config.toml
num_hidden_layers = 13
hidden_size = 192
num_attention_heads = 6
num_key_value_heads = 2
head_dim = 32
intermediate_size = 512
vocab_size = 2048
hidden_act = "swiglu"
norm = "rmsnorm"
norm_place = "pre"
norm_eps = 1e-06
positions = "rope"
rope_theta = 7000.0
rope_fraction = 0.5
qk_norm = false
attn_scale = 0.177
bias = "qkv"
tie_word_embeddings = true
parallel_block = false
init = "uniform"
init_std_qkv = 0.0412
init_std_o = 0.00808
init_std_up = 0.0412
init_std_down = 0.00495
optimizer = "muon_variant"
learning_rate = 0.00568
lr_mult_qkv = 0.5
lr_head = 0.00774
max_grad_norm = 0.5
warmup_steps = 200
schedule = "wsd"
decay_fraction = 0.923
decay_shape = "linear"
final_lr_fraction = 0.02
batch_tokens = 16384
max_seq_len = 512
doc_mask = true
train_tokens = 149000000
max_steps = 9095
dataset = "wikipedia_en"
MLP neurons of a small language model. Each row is named by its layer, matrix (gate and up: input weights) and neuron, and shows model dimensions 0-127. Each number is 500 + 50 x the weight over its row's rms, rounded and kept within 0 to 999. Numbers have three digits each. A neuron's up and down rows have the sign that makes its largest values positive.
After each neuron's rows, "fires in" lists the words (lower case) most often at its 100 highest values on Wikipedia text that the model never trained on.

L6.gate273:537473474526521606574479597520543432493483499527473473471474518407503472440491505496512519445458424458459461470454511438553580426431477400408539431524513503504526592544510483567612497444495506536494467568545557509526492491493533535477410463542533514480447478400546530451510462363472501469507457466551485428573544490483430568570565432486382363490417536601495446431534505476524477423490
L6.up273:512574523518664467583506482535451499582476529402457523531490535551531500509507487415565530580516465575540469556429463513517376475563464485473530511580547477493508447510525516566428452468461544455563384492405547448526501509392497494558483546449496513507424453512498583480543497605496476509492498471516501486430428453408503518474505561461363525457465549417499496473535473509453562546538
fires in: "is", "was", "whom"

L4.gate102:500528573414586527480410512551549490529468486398618551468525572526420518418479529544570510478468374566481500476571547450562556596476546459569419536374519529541599465441503558442439504481502476451487538508532537487549496532470514359501508546485482456458499530548541563463442475559469542580475573439544470471479503505589528531457564534489522470474570592598567531509500506482508516526526
L4.up102:570527611565470462422490561590554568531479478540434543429524519508518419434499387547480513495625527441517449518460600482490535459406563530490410478493479444520512498490506491488531520512567632495572538414527461552483455375410360509543564529538557443489533505453565537508491529437487516463498519444439544470481496517548466542468616525483592454571509475507521528505535395517577471458556
fires in: "there", "of", "municipality", "on"

L4.gate99:493484452567488450511479565454556511618558451513480490545450451532472558526582526414521577511477556513497543413513422518497566556504439616464443561509533475610439476489529435560468519443497553471537447434509453475504430514497539475495521505585503487475598604584505544500595526538480572542466473458470475433583532566496471523541488494569562516396508515469498446539507514406469470522535
L4.up99:572448447458544500360499535421498526492607479531478564580490528458561435471515491471567479491517493485489598540566528534446488541567643470579531484483561485459570535448523580365390549513476548501523548570508545538490518477527583504445513525456497553557553573562522433475563457540540487487491460553455448475509531538498510528509539498471471515443473420490529472622434461492356511463391
fires in: "ft", "mm", "cm", "mi", "further", "full"

L10.gate445:589461532449557449475427475562480543611511446538456558518449592408547481425510521426465470491376471482488518499562467577543429517520492504504567497507592571398524488424483507523463470479510502480455537429505496463452409530509519589491582539496437477546439492567657614515538505492444579561534465546514458437488506520475632540512470472445564458457531516558489390544448471392463521555555
L10.up445:544508508453495542524509381525480555547452572490495518514438660479429462502498495447516524480490479527416545490515452568460517484448492557517464501399493623451556412455549485541528480492503478495470556447507547539478543433619466461431542452468449455486488487558559451385544488486489463496480517522451504482624514487492622481478500392574570468482544475555492427581525477506531609478509
fires in: "km", "in", "mm", "ft", "cm"

L8.gate459:557497478504542401451533495469562432517460523535581513504455481508505450506594431511526540487394428373442447473523449564450572548492443432537491466568446541476478532547494526507454511525465476518439517488493476505462418482566394510481416541430580483567473473445544564498452531431590539454521452553479516464404574534508529387635499461460430426464464467534426541551493579534512580611487
L8.up459:478594612475501520382538527474516571510558573525421480563548456468439413418496503617486564510463556508528544493542502531390503480406498524498504489519486483487431446519514495471451498504500587466546555565466440454549549519540493557574558501483440525498454518433434493448446525521454487498565593418524503509588463504501473441413599530472493340490468494508455528528558475494519488470502
fires in: "the", "on", "to", "a"

L7.gate142:376444453429538477450470516419511462493475446568495469430536498485498464521477469549516459507535566500539506529488461504512522531451548519527522577554569537559458511491502489487477427501491526431585439436454512525511551493427442480512569431377489423509518485474544639530417478491492594503516585459534431447476475527519453531474497536523502549538526459499467532501406395409460585537527
L7.up142:461467449469550452420473526405424431511530514552593444502499528490548555516489474537440464468551553397567415555512450470456472516501482494462459487550465489464501558477582533588478502534427495538489428484546492491555571554493469503535611397462449531423508499515548466511550535490473513556525559440493530475528481500454442549454560397568529529414451558502484460474348481525595463514515
fires in: "the", "my"

L6.gate107:523495437426571481439487581524476551537494455501582523486557510450534512553455410522514562479517429405426529445542445536501508515482532582502500465570381497537567585492446435506543454495545419541459585433460422480504444435438454521514550563495469498464566506563491595504438474565467545452448474427451446535549569466535514615463468532502525516502472481557466505448515511505459675520433
L6.up107:528504562391526373446501540607564498420561557549422403400548434523560494483544564527560596506440488487530501546470543472506555482523535469457386452479416510537455458530495512550446450546479547436437496572474487523556482503470455494615576569527485512488457582451468449492470564504548462411413559527403506524536447514479514533554539549492480511417551545521482547435535462495518451566510
fires in: "on", "business", "demographics"

L3.gate233:406462617499517421419458544520501471459497455565545523491580428360562540565458532584531483542403496451521465504482540524561514407523444495476452449431455478535540393526510505436524525496529506479528442534476455449518434497484474606496479507477497570513508488524626499475440499543507565472527529434479529470505503605553438482571488420530463439554361522485477540499482432532513507491551
L3.up233:581491575580561490542506507459515449521472494539487519463618557468496547532512513457503451564516569467368376464571529484429421454516511479525486441525560499560509511544429584486519516539489543504539450543501448506433532560556515593539455488530488457508479519416487571449490410508586522532479523458390583493422408501483477445492459485468354587486491541465535548483500452472457483501471
fires in: "its", "s", "second", "palestinian", "it", "hospital"

L8.gate21:494567567518514576434487518536511509529528532564532481540401544457479445481509554527516473444483534497583525513630519528536524493460415486501530438455484535531372518587476503485424503486472522348482517403599504487482523564492440498479536455523548429501499549511470512630497453444538479527439492505558547535490554453507440455562444537508533526501401465495470441468428524601540568512563
L8.up21:492496508455575459486495495466478480509555538587596499562535459543543490611593530432512441556543436457596503495552414597455531474548451488578498564518507522594446512529516476471424502484480596504449414429485468479548517405413462443567540516563531492491547461507438441494499435489476444514516502439527484441456498533522569516507539540619493465426454546513535473473444503458580500382487
fires in: "as", "be", "those", "the"

L6.gate338:521544530512520528494451475480469553525517411563494438481410480484456514440570563440478593626469459505415445431532443542574527461481367450517578492509507449524421522441498560524552524411468470494462522483537526400579485531502539480468513479491538481475452606473508496565565542408417425471444575433516520468451477553479467429460469483456520448520518575511428513541409622521567534559503
L6.up338:473530496525537548485442431535538501506524491531543520513601611399511437427437444465557525480523465561413435499482458504465429544515471490462586499498489423418558426509511442513569491467509425593496409528473588532472494421516514449484439529511536574486471533503522465481482524488513505578526486511548574495488500453520531595454423511449463423494480454514522496548392477509504479484501
fires in: "is", "numerous", "with", "household"